{"n_layer": 17, "d_model": 192, "n_head": 2, "n_kv_head": 1, "head_dim": 96, "d_mlp": 768, "vocab_size": 8192, "activation": "gelu", "norm": "layernorm", "norm_place": "pre", "norm_eps": 1e-06, "positions": "rope", "rope_base": 10000.0, "rope_fraction": 1.0, "qk_norm": false, "attn_scale": 0.102, "bias": "none", "tie_embeddings": true, "parallel_block": true, "init": "normal", "init_std_qkv": 0.0319, "init_std_o": 0.0, "init_std_up": 0.0319, "init_std_down": 0.0, "optimizer": "adam_variant", "lr": 0.00121, "beta1": 0.9, "beta2": 0.98, "weight_decay": 0.075, "lr_head": 0.00507, "grad_clip": 1.0, "warmup_steps": 380, "schedule": "wsd", "decay_fraction": 0.852, "decay_shape": "linear", "final_lr_fraction": 0.0, "batch_tokens": 16384, "seq_len": 1024, "doc_mask": false, "train_tokens": 199700000, "steps": 12189, "dataset": "wikipedia_en"}
MLP neurons of a small language model. Each row is named by its layer, matrix (up: input weights) and neuron, and shows model dimensions 48-175. Each number is 500 + 50 x the weight over its row's rms, rounded and kept within 0 to 999. Numbers have three digits each.
After each neuron's rows, "fires on" lists the tokens most often at its 100 highest values on Wikipedia text that the model never trained on. A number after a token or word is its count.

L2.up591:445544442573553562447430508415504554453476556464487552571463565505446449537524496493553543469489500560566480456434520557496523374581467529532490478440483470505512468527399538559510496486459458477508521490489447496569485530481555584483484644436412569490442555468453640495639493432553422525460537542570507465494512577517430512464469495473472504555482569441449541509398516404487463476481
fires on: " that" 19, " According" 13, " after" 11, " where" 6, " because" 4

L7.up498:538543474588537387485511519445503498450553397509493562531567432524462438560460523591522435412551483408461503592541499534553399465534520520458506561552562471443529445507412482519464459469460446536493533619477477495499434511516587514424462500439575565522456515485470482526537544514584423532551615539549455404466530461462486508426428395471419438503557488448435606545495524513554511494498
fires on: ".\n\n" 36, "." 31, "\n\n" 6, "," 5, ".\"\n\n" 5, " the" 4

L2.up50:502569484477525455511541488440478508511497539509476564547607532560481504536512491449574491486554536533573470579368474462482484499513527598395438493519473601400435553528413516557579526512539574428576524497523433466472460423459591469486397571448543499563506445506571518580554608549569498551537486487510392477566512403457477477464449527505373496506529522542465571508516569535462414521412
fires on: "S" 32, "L" 22, "A" 13, "W" 12, "D" 7

L3.up604:505494515538447625575493461481558557500501488475547448508524381412548489511464483534561541440579551498479424482543534468466445499436526547439434574526477518491475502541565458411499566454518565524490585426435468437526499538473593553579505476478534443571475501484607521580524529505606468523627450491505443520504519442511498496567514521496566502462568506471510630471574559473442494486450
fires on: "ar" 42, "International" 9, "al" 9, "b" 8, "it" 7

L3.up97:521480527540436424517447458460482477448442515511504571472514493587495561506484515485600558527505398494469525510578507546420496421544469546499583564514541571479489506503415489456508534481439488481470490511504486603617461551531514454540505450486514518516466562471605477593552492451435523502535538478442571530563532518526526442512373471511532471406508567477451437482430468554498473609535
fires on: "ly" 36, "ately" 7, " later" 5, "less" 5

L5.up451:437560547502517540496503474551463485520376472455476448673629424472496570503519554562483523457546574494521487540544558485456563368459542549461462517592428563462529514444535454465434516525556386544453505567501446446496401363452520507503548501522552524508407481453491570526550531461554407515483473542487502510485585471502524505516463515441463555507511567533470453524471555508517525511543
fires on: " |" 36, " to" 24, ")," 16, ":" 6, " in" 5

L14.up744:622516476499499438502459396513599460468459463458461457496464449478474554569485472536446482443589457461510491563427518535507528495408573525537469525424486484483462426500535562442491523391597545474623597498497468430562451531489585564505499505467485510580495393530530525547474499511477533488441450454461438440413615550492479580500354471536523445507463467446564491566485440501461461483509
fires on: " a" 27, "o" 15, "a" 13, "u" 6, "i" 4

L7.up216:521443526536549524496521531496549450600501507496519483506562377427465526473568606581462459495462545528525477478492458496548516460510458517520457546505477525487515457474499520440412628548511498399483562492605481470522505501393603541473525485513483524514468563540435460496454403533597451520442424471509544509476604502424595482517519480501538550495528488510535480504498512515502497497424
fires on: " on" 28, " to" 13, "ast" 9, "ell" 7, "red" 6, " Pop" 5

L2.up114:501473571487698495479553442443519521433507447435515556481500485530514547527465488515485416483504542526510585383490503491488419508434440444483409628447431548467563494488452564484556490448576500535528533507468432456510420563491539561515408619478439591598479566472470498602479509531548515573612406530550419465401531501488477488553533556427525503514465521458438433443457509494482562466514
fires on: "-" 17, "aw" 12, "ab" 11, "qu" 8, ":" 6, "ra" 5

L2.up164:509460541539648485470506468480529470474410455419516510501541400594421521583511513489422536518489455438555535503615503422518489476555422500521484537460445543503632487493549551494473560508566529497495446513519547393517412442476451535531557532492472491551495508493556580509524501485530488466510464466552563490374558511569537531566569484413466484471535491503420467522401426541447461514518
fires on: "l" 10, "us" 9, "h" 9, "al" 9, "+" 8, "ous" 7

L3.up277:504577468545556529532464432486470542472437533479444506528478437569415536531526477485546459446538539415559520485493519447446536498487532559464499487432411480507523578401620476464473475548456438518489499440528467571534480554411486517570475484497564590577394558602554474475507546610584508545505503561510530553463496489565528496467406515505533540501513533529441459445484580510459562563386
fires on: " of" 26, "l" 18, " and" 16, "n" 11, "il" 5, " the" 5

L6.up136:476427490506646497531474394447545465511433500498403486527524440573533475505501537544471504570485465442441503461508575441470398503498516422523522573410549585480522514523542473511525543443552440538528560537581583462563432549485552571550482390417546575531508559560489546532505456531479488516482476532506549497482479505430468433528520545491526516489600513479482495424397438512408459496482
fires on: "-" 32, "am" 9, " will" 4, " would" 4, " officially" 4

L9.up410:466508540609561571483520461465497549460513475484494392485497471468406632495510482482552533481533560495535505553541537429454585461388510565501471537538415561552519516483549566431486540409450493577511529484465395527524509516499520479562501585494534537486412511476523490494499673471539465596566444514516509608505512472520494440447549524413503569464503558455516477475497538575554565455467
fires on: " of" 84

L9.up756:586509577487599562418558431516541475554459452451484460536592523542457494554458495577572511471589543492450519533514487411537552516410512431515414501528450588423533450494479561437486541557564401558546554535549473366476423514548546490458485509484522476602518392481447456566456535553597478470497445444511461496385594497482535481519424511494492486487451431500559503553474564576480508476488
fires on: "a" 30, "o" 17, " a" 16, "e" 12, "u" 8, " re" 7

L12.up406:534461495526463477459547484466466416527531449406498568522427433461429504516425508522557560564539424485507478498470515416460469451479505449451461607486519655573534408588498531516541429483526487476553518508507446450484521528544500596559521547405474446594391486486516530542529585545500474520548592572572469452490431432512458486475497540464512459455521516449435477496525552473463386559478
fires on: " such" 29, "ent" 8, " very" 7, "al" 7, " no" 6, " No" 4

L13.up95:448469472536525482534544501551425486485521537500439461536547514480506556387470496504429516417520471569552469465551518404492476433589412607457481566503532491384484443558496615569526523473411561495462591435540489462445456568479500474499408494542505419486412468563545447558504450495582392473528569448485427411478534506476571508535495512437388519577568544574495533442431534412422454564465
fires on: "-" 97

L6.up269:545406674526584496410435529496516559550541598470496513508487508503445548489484587482456502499460503426463589478469595488496577478497492496451412586531499542490470462476378455557592513480456478519475512550539435435477468571424531513475455617523411492498465451463490513486500511525512490546530462484476395525475479457425438582583482607405502584506468488478523475501504630466545475458455
fires on: "M" 25, "B" 12, "U" 9, "im" 7, " May" 7

L3.up426:438497499521558505491433488505520494464471489497531495525465447521427626549418536522511491557467518480489517469577560472507527561451448476482461677572489476483572433453440499514516517440559424494451477514516415467513459546490581549545517493518519472584406563534563640501486477506584479482466396543521501515369444555553503527587511557377589562411556486542508555447476555546494548450535
fires on: " |" 50, "ar" 12, "it" 7, "ay" 5, "ik" 4, "ak" 4

L12.up316:572514489446531476599501444440524544531458458508471461469513487499460543476453520486520515601563434596469636420493547460463530513515458505514520562493476474483532487552497500516458526409631478410594584496483457539531502502491588537474525456525456536510429545550468501498513522412467383398517524495503473533464515446441440500576511501433543512510597541425490580476591480492435445497537
fires on: "ut" 19, "g" 10, "or" 7, "it" 6, "95" 5, "ion" 4

L5.up475:529510508526555415515406458466515505521493481450475461451602447482411558571380495453479550485464465461566554553571510576473450527545423481487499539520501534510449501559469505558529575436465460434521550536529436449473460539425570496433504542576501434566390604476544536528474451500536475473574408484464499559509489420486489546591435542438499593467632519482448568497485508506500499561416
fires on: "ant" 14, "it" 11, "g" 11, " of" 9, "t" 8, "." 6

L3.up286:505427551483584545504483535463523583526390496488435406526480493579462542502548502430464536534466496505511556564528500521503445436523393490561503630603497504469568498449410462506464659506507471530445510586521444426497427556413621538510481547494502574522434518532513502530509500444463441584420423444452522554513547527405472481477475528426588582593552574493501458520439503419449565494488
fires on: "-" 41, ":" 35, " of" 10, "ert" 7, " /" 5

L2.up593:491539545663565480471493520436474547401468496491531534529440537499453507510434464540498481472391495536513519538486482492558557521438529627491450541532510544405511451491433564552486526531484451552477493479554371486475457578532508501503496519550537533503378526509560567412499477475646404575542436538542484582452526425545568483484434533439506579443516572560482526524493610494508444492417
fires on: "m" 27, " by" 24, " B" 19, ":" 5, " from" 5

L2.up505:521504432443633474509526530506504473457424472544519557523595457580480583523484443483472479548503573513477605486448539475469480564395435543528513497494465549453624510488519515467459536462566407468464461561485465497489533488482542400624503509356554520466503567539480494442539554452428513556426501481452482551505535550583491460558473524499435529500448521583433493500491476457506529484484
fires on: " " 50, " (" 6, "et" 6, "ag" 6

L5.up44:545545416487516496563553402572525478463418485468512443515563472497442486508485530588573452502472579520473507528480547530536494455456561514463527488448465563442427498480556448402500522440585470515562576480508448483492506478492514512594532481527427522588423445489514578553414471594526507478633399507486523435379527467473491569441488535488496510465513463491478552528490515506501420523471
fires on: "o" 13, "u" 11, " no" 10, " do" 7, "ut" 6, "os" 5

L9.up185:529393503582579559549372515480530609510425562499445507547496463449513510543527492450612558454519510527471493484508484480559572412605493580529521510485497424516524478552447617508525578487455535505474472526523464569492498488479669455466446457484468517456482475473469570487580488429509423401494529438559512455400523527425452562465516497499432502574520548405460477568424565468561397542512
fires on: ".\n" 18, " [" 13, " According" 13, " after" 6, "50" 5

L9.up521:570515584427548448444516492488449489520475552437513509619540495549457540499472529417494542438568578501527556501454467442514496555500548449414389513466500622431504471543384494511500432492491447483520499565498479400553431477520590463497452520474490469528555459357533503534557500479582507499581503495566447451521439445514566483460474560479437560512543450561522532531484633552549484434543
fires on: "M" 25, "W" 18, "F" 13, "L" 12, "V" 10, "S" 7

L7.up477:476540487562477432488536471418390473489449484488500568582515411467537551561429477515531499455648512517554481445521516466545538373484502570533527529450482517431468394452459491580444607528486396532436543498468486489513472544433649517552509467450579636495495539501531449484574519406491454506591513452426502406504584546467520464451437443535381460534553535495461470524486523500444441539410
fires on: ":" 29, " on" 17, " of" 13, " United" 11, " the" 6, "-" 5

L7.up168:567561537520611418484425522470576475433466481493473580546483519497401506519522484670467525505565497472480503539446539440522496472531495523425438527445422462488552448447470493533468522482566456450483499598488581420481405497456500541456472563457597601523445527510489524515564597474494438559484513553580521496479572535479464463458454399511383484525486582528447664539523510477506431513512
fires on: ".\n\n" 53, " |" 12, ".\"\n\n" 5, "==\n" 4, ":" 4

L5.up658:561511505439509456531535547500537523417415480568445508560530526523314462528472548530494461473532533480459509552553528477522510510457491546521460575503444650458506532504535440551522524425491537404446517486604486535598513475376526511511567542420392546499450485551555558549562548472489425558421448535463584499425430525492552569530484493362507472482490565493574577532369470493472487543466
fires on: "." 38, "," 7, " =" 6, ")" 6

L7.up738:419457483514488554517454486468536443483553492474489504517559579476536421487524534554519665591473458519476494532519588413577480483453531592522566482522451463518368483442555519511497530497492479418514488499361505556512490529421484519464517513480488573561469588509458499484638513497500451480524425525531464487432526471494483453543477471632542580496495531496479460498507484533552514522477
fires on: " not" 16, ":" 13, "|---|---|---|---|---|\n" 10, "k" 6, " " 6, "ip" 5

L13.up483:535486433441580518469409402495595566524455475530479403537541475515488593593501510545545493470433532549544518463429592558493482456448535443486404540538494389531491474402530416403451517492493510445599534528490553567485435558476585530514513470449532541521562414476490470501446478454539462524448402580512421492471575506505481591475435509489521548502450456463510525494524498541529462467494
fires on: "u" 23, "i" 10, "o" 10, "a" 9, "an" 8, "is" 5

L9.up42:443550523520481495527497549543509436490530522456521501599521426463461449524432474461485563446408479423444490424578527515436481553537516546488454541454565548439516504574437480539504475510522419525552559486525449463502455549434587497483531510400511432512466500560586499587540454508453437484548548479489408487457502463459560470464485493435488614587492567484526400461459502486424388536496
fires on: "-" 19, " of" 14, " " 12, " Ch" 12, " in" 9, " In" 5

L9.up566:524498509570560607467470436527413542405517539492560445516468489550492581517430555483565528438502513483571466519517636445485550476542501482407493482565420475493459476522542465438494517488437420467528473505478478516566492503474562503468509631463465473518541418502467454528418594448492499434514499405474531569468577487514542511474572528495569440470518459601525402522568420438528582519542
fires on: " he" 52, "ir" 16, " her" 6

L2.up47:568573612570544532441522528438454536504481492499468531521436426529454562473409591540464503589529508499512548463557580445604552444473390532419501591390527512436559427456464543500562518453519519436524561548448478429467523513495566529471509572421452506474461539475513491496490551437523472471568467481536596522370557587392504511537490544464550487532482583486496467491416503463455481512566
fires on: ":" 29, " of" 20, "ed" 10, "er" 10, "irty" 5

L10.up532:370484526470511451554462394559553461467540541449458498507487524515512429393490475477568546413457461498475468493562532504432457497513449513553490512448487533407413508548529566558521500484465511477490521498554460526579518580506571577544493517443495445581517546560605536529547444520562504480503594453427524506535443473463503461530439522401535502508598526535513499440371514490344531492416
fires on: "-" 59

L10.up355:500420485502524495581529515446461501428453510528519456566505530492452539473483501502527556591537519531492475483499491486578491455374557544417541550613510485499525412496401538443525527500391450505525545507601420548501410505525583473456470462544570498473453429495509557473558537441546425540551436521517434480479529508517363588409528505512426607505516521471504518443517562477485420435576
fires on: "," 78, ";" 20

L2.up468:562479405556494452447565434492478466473484556470429463521448526603483515503599503535561415537591459536538449479464524503496423444498513460486560554439568535497491457496555556412565557487498491487511620459544559423471486587450519450515500520453539583477504476459526584556491603457573480463596448510472452384489537504498424506512420544565563495481550477433598448418461442500528522485516
fires on: " as" 14, "ut" 10, "it" 9, "aph" 8, ");" 7, "um" 5

L12.up596:453522445487591510491434431547511414473493459440536539529548531576431446523468513502544503515527408437481566598490527509494531502529503538509397515545539497413495465524490471531530482486520438524433434510557466515501471509516608409569440449507543481599536421450517572419525508483553487502461462474518439529529472454573581433414524614506389513455554389501461486574441498571534618450422
fires on: " W" 27, "h" 9, " w" 9, "w" 8, "'" 6, " ph" 6

L3.up169:555485585588521475487467548470539540527420453447541480556475515504483569545443531408430536532570535517429523484545532428504589493537447474560463622544492572463543468448499527513448692545487468505440506531449394444553491548412517467520441458468533506568455522484538504468562477474502438553500448483394501579428567466459539432545448559441509537521517576507485473522435555468534493568481
fires on: ":" 50, " |" 12, " /" 7, " on" 6, " by" 5, " \"" 5

L12.up232:484470491517501559578521480393505459438460498523510580532503453563475585476443465430570535483631464499500561493550576509613489486516515416428544551568436509450556487442403464452450486510432492424522505589476521557494431459551622531461419453449530438505477539523507574548561624501488486543581500446454431510507509446489561554417422459503497559479472591439480577507493566508446430481501
fires on: ".\n\n" 74, "\n\n" 6, "," 4, ".\"\n\n" 4

L7.up760:508534478524611525535519412433576487436485540493478511547505385457544484463477543523449466546442640527416486454470555543542438523467467516539476584446516511380505516538480498597413594480453485424594543502558381509546492590514671596524447575437451488578535584560488523602477541524537468541523445494462421517442540476404456481521478549440475502468551534478467556471516487497430413453412
fires on: "and" 23, "ab" 10, "-" 10, " to" 6, " known" 6

L6.up262:533485490460453524442442443473490527520518518548433473497566544563440467478528651545474475525544589547476465564570510500536483536478536479469537544475513521429506502517483517461602496368443494411551556503618527602495526393442500598421535472527471548502489399476537505542457591484499402597457493531458509501482481514492536601426543486476560488491515511594471589459452453438501499533471
fires on: ")" 21, "," 17, " and" 7, "." 6, "res" 5, "ques" 4

L2.up146:522523445585591475525523487502561522433443592461484508479472447539458534592471514546494501516514481399483569441553487488479517506422406501514510538478465578514534427563492575479522586455482457539432432545568508373545413453565539474516466541516457513570411525522516533474511571568530542571471514475579616428455610613582514505485495518450522432472533546510488457489348437496461502477524
fires on: "a" 35, "ch" 17, "ia" 12, "h" 12, "us" 8, "y" 4

L3.up256:456460497558503450453489555460439412513506523476523488522486574500453479526454499518490431547454574456402531474528538530576522459504454447529478520544535488455512463517428488536495479434545461523467515543462435453577509589582489516519506492460462432673448486563467517531539571498558464480515482549545518613445523406524490495529457619470476485545504490414509536591460503505506530535481
fires on: " from" 16, "a" 14, " of" 9, "y" 7, "e" 7, " |" 7

L5.up117:452483516533536499460502446469451490470407471442493536685567495579453539491417512515528504445512503508519531509521572451473506331521546561444449532556553518437470438478492516496536529489477434498479532485494503468468545570504547519550432507491518587523429506459537505548581550423568369482538447467472445504529606411415564478459464525466380569538511504422446454492471549514524481518510
fires on: ":" 37, " by" 7, "-" 7, "\"" 5, " to" 5

L9.up213:500473532529564492488500471446520526535482518437495462500601427523473523585498501535594472441449517458541523502519488447473578495523543564429575528484484483423501411493531540400457454414491374554604507427503430558470466480489583536445467561522412493511418518473470490543512571535574460545534455489562404529498482523449481535484564534504487530555538562360405484353492565533478530458452
fires on: "," 52, " that" 15, "." 11, " and" 8, " of" 4

L9.up477:457492476537467535549538521536391586533492466440552488595534468492561594517380559525523495526552559485549453376530498474491475516443445568482479544532559524526509472471389532444424485514533427523474668508618501463437459536544542454461549521573494442473472480567576537488481520451559343523542446561562389488516574481520515509427465512530507546584525475458405519416522534448466492474502
fires on: "," 71

L2.up251:493535534489630448451523539474458552513425484477536564606503456579464519475504478432447429560558613523532574454485499394505556416499392574516499622596471496431578470423515458493517519508555463525406468438486450448462448573461475452591488591490494523433434607472532442573586459424499494522466425482531554480440535571484513452524502447469533515564518606609430429487492455426534476501511
fires on: " " 38, ":" 25, "-" 24, "/" 9

L12.up245:525495530450559518473457435500478497488469466430504587557433469534527509507479528569485466469642484446454584433490471463541429506529466574466431542619525557470501527510412485495508581471548456491376481580500403418523473526503526441505461453499492489606538480397549562474490525544470509592567530517556360470534442479507526504493484528519551481426543464493469499527496572508423483513410
fires on: " W" 42, " w" 21, "f" 7, "-f" 4

L7.up23:541552512546567463441426465465526444441436500448477475544510528513455624551511494601496453497510491492497525618504530460522537421508458552482480531537491483404501448449479474482481606511557476504494475576512482386499396535494540525463464612491586509660396522465501418477520560496556415596503507543489509524529558442463424437403411413500487536453518513554440576546505552479499440500469
fires on: ".\n\n" 63, ".\"\n\n" 10, "\".\n\n" 9, "==\n" 7, "==\n\n" 7

L6.up310:561456450512495470421513471458480483429401493526451534582598533602481463501566522515554465476533617503541561576420516520443482440503475494444536467485480545467477473507490463472504480420511500443503498517537486511503496558499572526470431575436509531491441524426539595535572520470506453563499456504511485443546581434506489469481446531554423510482509619504425473459515417563616473496509
fires on: " and" 45, " -" 11, " –" 5, " tim" 4, " should" 4, " =" 4

L6.up754:542506501413626441526461485377562422518491624438553562529576432474485512458461534466465512443499548447472562424520468513440480519479491460422436522567540555501563461511501474434547482513516444500478538522583532443537471423407466444490479540443490520503387540480462530551537425496579478540545402538534465415505612506521536529555495518547474627575486547546456497351495475513526484495527
fires on: "," 25, " " 24, "en" 11, "c" 7, "ab" 5, "aw" 5

L3.up413:554421467467590494465438484480503435554492451503519538521467491538398581499465541452495481518458552532412609482533563539478540542501484398503445584551472465508539476505410505462499554573543381442454485634487441446542452444514580435581486533448484509577500550528488532417494437461546491486500454524480517592439434557552479461605456642462516459491501509451486498515424595434549567489525
fires on: " |" 48, " " 26, "m" 13

L12.up750:541487438493488503552549513517482554458507487507477525546548427443513532514467458449522547491445525484491488495466467452511506439465576561450602569482607565432430538446527539540493543430539526518391489507557415586552589525388568611495522585455534559514387445403499481610500597532477483489475498555471462502486456455452507592451548468454415524537439532465453541462472543399452541447498
fires on: "M" 31, " Par" 14, "oc" 12, "erg" 8, " and" 7

L12.up715:524403467441463519598537441518587526487446523514519543591511448551490550546504510446523571452522532505545519490494494444484415522444566498457494588472520498505502562455505500503533461386525483484499455505465408502537481492440520446455494457434513529524554567510596538564520532558422455563430484514488468534474417460449474543546471527407461638610458533570573579434464574492455531443529
fires on: " and" 45, " Par" 12, " G" 7, " N" 5

L9.up348:511467477540605569562505457536440514427432542442495502491458416545489528616406533507616498456484479413509490501518575434434513519516487610430518677578474593520504442493551560434435494455482453504493479474481506465485503507523555505515422455545591504429410591467551467485434573470577519487480421535459387512470503470468521436457488497474495551547557503535537414423483482443442479515453
fires on: " |" 17, "m" 13, "r" 8, "ir" 7, "ar" 7, "enn" 5

L6.up717:488486571530563533470503466484543424595436433462425476537590438580423618446459563498447472523578560475483634524535525422500470460466476462410560568490514480492517416500442519439475546487559495413490532591511450503537543505441555480468497522456530490545486528451592526486516507542561462459473466433457527551456457449465583470586443589472477493522509609503489559438469634502500565554536
fires on: " " 35, "at" 14, "x" 10, "in" 9, " and" 5, "l" 5

L3.up291:478529598614486510539558561495477468476453557440441495537493500500441506542396499548554573560454494464505533467519531434527431502474529461499548569422407590467495522416413514509527449580521494523495491589572538403539429481485512444498528516483538486562491540581609515561545507501577497502508498542568582434422546546494539474568414509449540454522490594481490613490445471538363562543496
fires on: " of" 16, "Early" 8, "al" 8, "l" 7, " Early" 6, "pper" 5

L3.up387:459488439501477503582594394493551500420466491491514605492588460517521526507492445530528537395554497541457525541480528491484424523445454587372475494596456495496439524518535482505504569363538612521423542482518411495555534439452509520491479462539570530534482466551588548475550491479506466573593533530501504521530474526435489533667453493483476550517512525549462618475527506470507511531422
fires on: "ar" 39, "al" 15, "ber" 6, "ant" 6

L2.up60:495540534591514600489494517480467535449515502434524488489444455527438424491440500458585553541594507563559536461594554395495541500469460600463452588462402570385565384505538543497509414549483451525549530460506440454542539590581547484535474501459597513453393492521544508520504578425534433492536496459521590516425583486447471565468499480507539551528532509551494460463473501459447505513468
fires on: "al" 32, "or" 11, "l" 8, "er" 7, "es" 4, " of" 4

L2.up678:512438486524472543555551447500491496473455500374509518503510535583422632556511440422458585530520560399585519531551461534450432474501514507406500587468429564455543446508460517479532500556481493545564500508511438320581413522524425529548551496498489492610439552530542416572518557557580513566479554543526597523409572397471526507559468490492473518502523499528419521568473526512438513534556
fires on: "l" 27, "yl" 12, "e" 8, "al" 6

L2.up665:495418558521543474497576496461490516515452540518401512575538459556519535597539478526526481494442443414517493493470571464517428483426506519417521503469542500538507443478452525514561491421474476577486571539515581492507459550527564515394484455534642546538554407413596593428625533439465436501488502531505467457586440424562453495619345465485423514475508519482495568493448587480434470440550
fires on: " " 67, " and" 6, "," 5

L6.up257:431533488512557473482511485516512486487444560486450424554532527530460519553501508528590572476526535513449534504549553524524508510433541527480548550477519560474534493464425511479476545581528429476496591591600468489521360519493595529577468508493557452492440478484601527546587452526588407454510435446548401532494501514504531575468482488576520488502511507504520561380481510531417439539491
fires on: "," 73, " to" 15, "–" 6

L5.up447:492536496494406569531479464452434479478450609449498437411393538489531476449442486483464385606522469459540561524476528499556473493500530403462450507571467553417522471452517605569489441405485532476468601486404523519499469494456529619469513480434501461500502493480519523518626471467503445554494526543485472483484443520546652421468470478559519504514478495486461545442447516540525432527510
fires on: " of" 23, "ed" 8, ":" 8, "art" 7, "'" 4, "ig" 4

L10.up350:443554528546499618513473512530514464509516521488452565542573438537562597449515511454475575429505429399519549475504466541475454490477536517525495529461570527536524552541469535527504450580518468532468553541474490466430435496383501445393545524488516432503414483542515417507527490567589426512504559475540400441404533408518519429419478536513404625587533469524465430417464500393487490594456
fires on: " in" 42, "ubl" 5, "om" 5, " Port" 4

L10.up111:494515505528488452465542461526473518458470455541344634544579537486473494497583504512501540487483500509474514500426547485443535379433516520438462541456438575514512500518432565502460445481515438568480610513514488504569444606560473563434438551478578587512456520452599494513590560484520391516404426485538432430495624475544508461559413509514507517476522515452497516433513466522507538567504
fires on: ")" 25, "," 16, " and" 11, "\"" 9, " also" 7, ")," 5

L7.up224:509525548531503487580480502454425532505510396484454594490552560495519464535557478548538523391559492389592459525479415452553546468486470507488451419562514576527517526536543491455489471402469557581508518532578453500514463390401511559391447472572546580480512470480499584476555535529530464561523407504494443468546548470526566579469446563528454566583527608521404544457457476469560518511461
fires on: " band" 20, "." 17, "yn" 7, " father" 7, " boy" 4, " |" 4

L10.up270:541499491556545543505474436480522478504475434365510486565458500552501469617404546495490487458508491524595541489468493379611432520522538595454463511529480513501438491434450478455550417450516547533487508526486386448555404600524514558540544466588543504515485461402518552520497534499558526483447425503467497423445533453459524448498478572550525457533480495580485576519531619431475615548549
fires on: " f" 22, "f" 14, "-f" 9, " |" 7, "-" 6, "ft" 5

L14.up194:592550521510480534465538468388485423508479543501440516501449462575453480459449532535547534422564472484437488521526527499615496420513514462368520554567509497493531423430438502502446510478469563491554472604487519499517421492527601546471459547458422562490444433475508604570583556438526447423551474568605385449445573477474498560436494434478397515548597542494495632453507502516446461534536
fires on: ".\n\n" 56, "." 9, "," 7, "\n\n" 7, ".\"\n\n" 5

L3.up140:465492487511631539528572530517485521443392457498483543498545518573455473539533476533646506444509477485534572525453578490494457425437518562445492600476412619461555509485527535446493423453443427507432538485543461477521401510529562584456567562531569506497475590570561571530552494482511420530443391441476443495490486471472560556575464470459579549473507540559491485432502454451415586583515
fires on: " and" 34, " of" 19, " " 15, "," 9, "al" 8, "est" 7

L5.up629:555498538440561433460514527484489405516482477390536500529465494529417509493498468497484478505531560406471568542482441419583449483490411552453546530469580581492448423582398514441540516518482501529560555497570449488511501546509505523471423586437566450491444456475662507573515524579552400629545488434511418566545514426429472521511469571521497545533566506562454474541467587588488441529452
fires on: " al" 24, "E" 15, "al" 14, " ins" 11, "S" 5, "ent" 5

L5.up238:509510524551578487519457409489384549496424519436451551599568401598413584493566568516515533473518559464544565550535503395458587461560439536499459495548557491471529382480541473482448441454531485576502463466478476392515395522423544494476479531518520548485452495432537529517501472562565458513519427569483428551520508412499577553570505540525451520555549598623496442421562433519532403547462
fires on: "." 50, " |" 45

L10.up477:484470503507580482412569482510530417467513402469486570513471518524443501528509473526477411466598554469532533527419581433531492409515438582463425587527442517453496507509444445585508496491496523460449518515507467468517432540397555539437486524462511424497444466438501548468526521476647427402516481457553502531451545502532556468500551505497487425536588465489519591529415481632591576610461
fires on: "h" 22, "'" 18, " no" 7, "Early" 5, "ak" 4, " a" 4

L6.up686:440506461550438473440534445528474468445514528515480520495466453432575497573535504414467418494536515498583555478428538507520474489514527383474506488568411572430495484436536505537452359466465512511499515425541491473487441441548496441514552464468429527542442487398510485455451427502420485553456483405483539533482447575468530509504523463528514494509420453488493615410496484451404439639459
fires on: " of" 25, "oy" 8, "'" 6, "ch" 5, "ance" 4, "et" 4

L10.up85:526506538523530608426517458481495536523494472468479483547449420630463530617509521513511525401480465415563523511436504504542476492419470570464437525552440530499516455510449483396515375453534509529505507509446557509469515461534488552506541457553509590493530413386572486602528473440476524498474505530644482544436515528550455531473440491462537447547499458587517500545518425489585616526571
fires on: " Mar" 19, " f" 11, " r" 10, "f" 8, "man" 7, "ter" 6

L6.up485:489440499553500523450554460482519456549472504431539552633467538518463668435337476486536449457542507546519518481499488411534512407453508565424541497426530538415464455527490455484533458466448509481517583522477462490492581491517583464522569564423464550471443474420572462502538572494508464458499521483538556513542426490487514519505486518437518487518470583415520473485465565415395483459544
fires on: " of" 66, " the" 8, ":" 6, " for" 5, " ext" 5

L10.up208:516510554546588560474537541513460495528487446453478514573505482658480426429480525467420475485524580531551502529465483398578464498580575503391438506439460499463487533543440499439439411457478491546420561544477433523591475519512437525552594554494461509498443414371492466608608500489529510537485540492560465504521427507501562517533530509513471443568468436536506555485546517444527587479490
fires on: "f" 17, " inter" 14, "-f" 10, " f" 10, " sp" 6

L9.up43:638493406591584607561456398437506469473518508483519433493446494402389510530462459571489471389494560520542438629548520520496423452459481525449436540564368507469441488478560570478599526435482490541496463470467467561515560464572550524447522513633453570539491442487516485493469602487521502560480402441527551432411610378509471554495497476484503537476526429445474521504510501497500536516540
fires on: " of" 19, "ist" 17, "0" 9, "ost" 8, "ick" 6

L2.up712:498508425462512447489580460424450494558499565505358433493607492563435486604567524454606472544467476502543494497447565541486500396534479609440523476504485519491488445509476546501450502545577458444535646512465515544436474510450507492538541566477481583445476440424560558578563580484532436443529504537489398439465472487440474558501536504515423458521562529376471502355522460482428519526478
fires on: "," 54, "ut" 13, "as" 8, " as" 7

L7.up472:443443483473561540494434557446567478504600521418507473517546473500468557489538509580549737521475508511419443481467533472515525493513454527556574487575467491550434571400447463500511489496554431495582543493344452526543542583491463415483533547569499512567442539540511512555616498459545505485557477575510515508535549437494576485469492468503519527512581521483491483549591551488509493521559
fires on: "n" 19, "k" 16, "ick" 11, "ack" 4, " " 4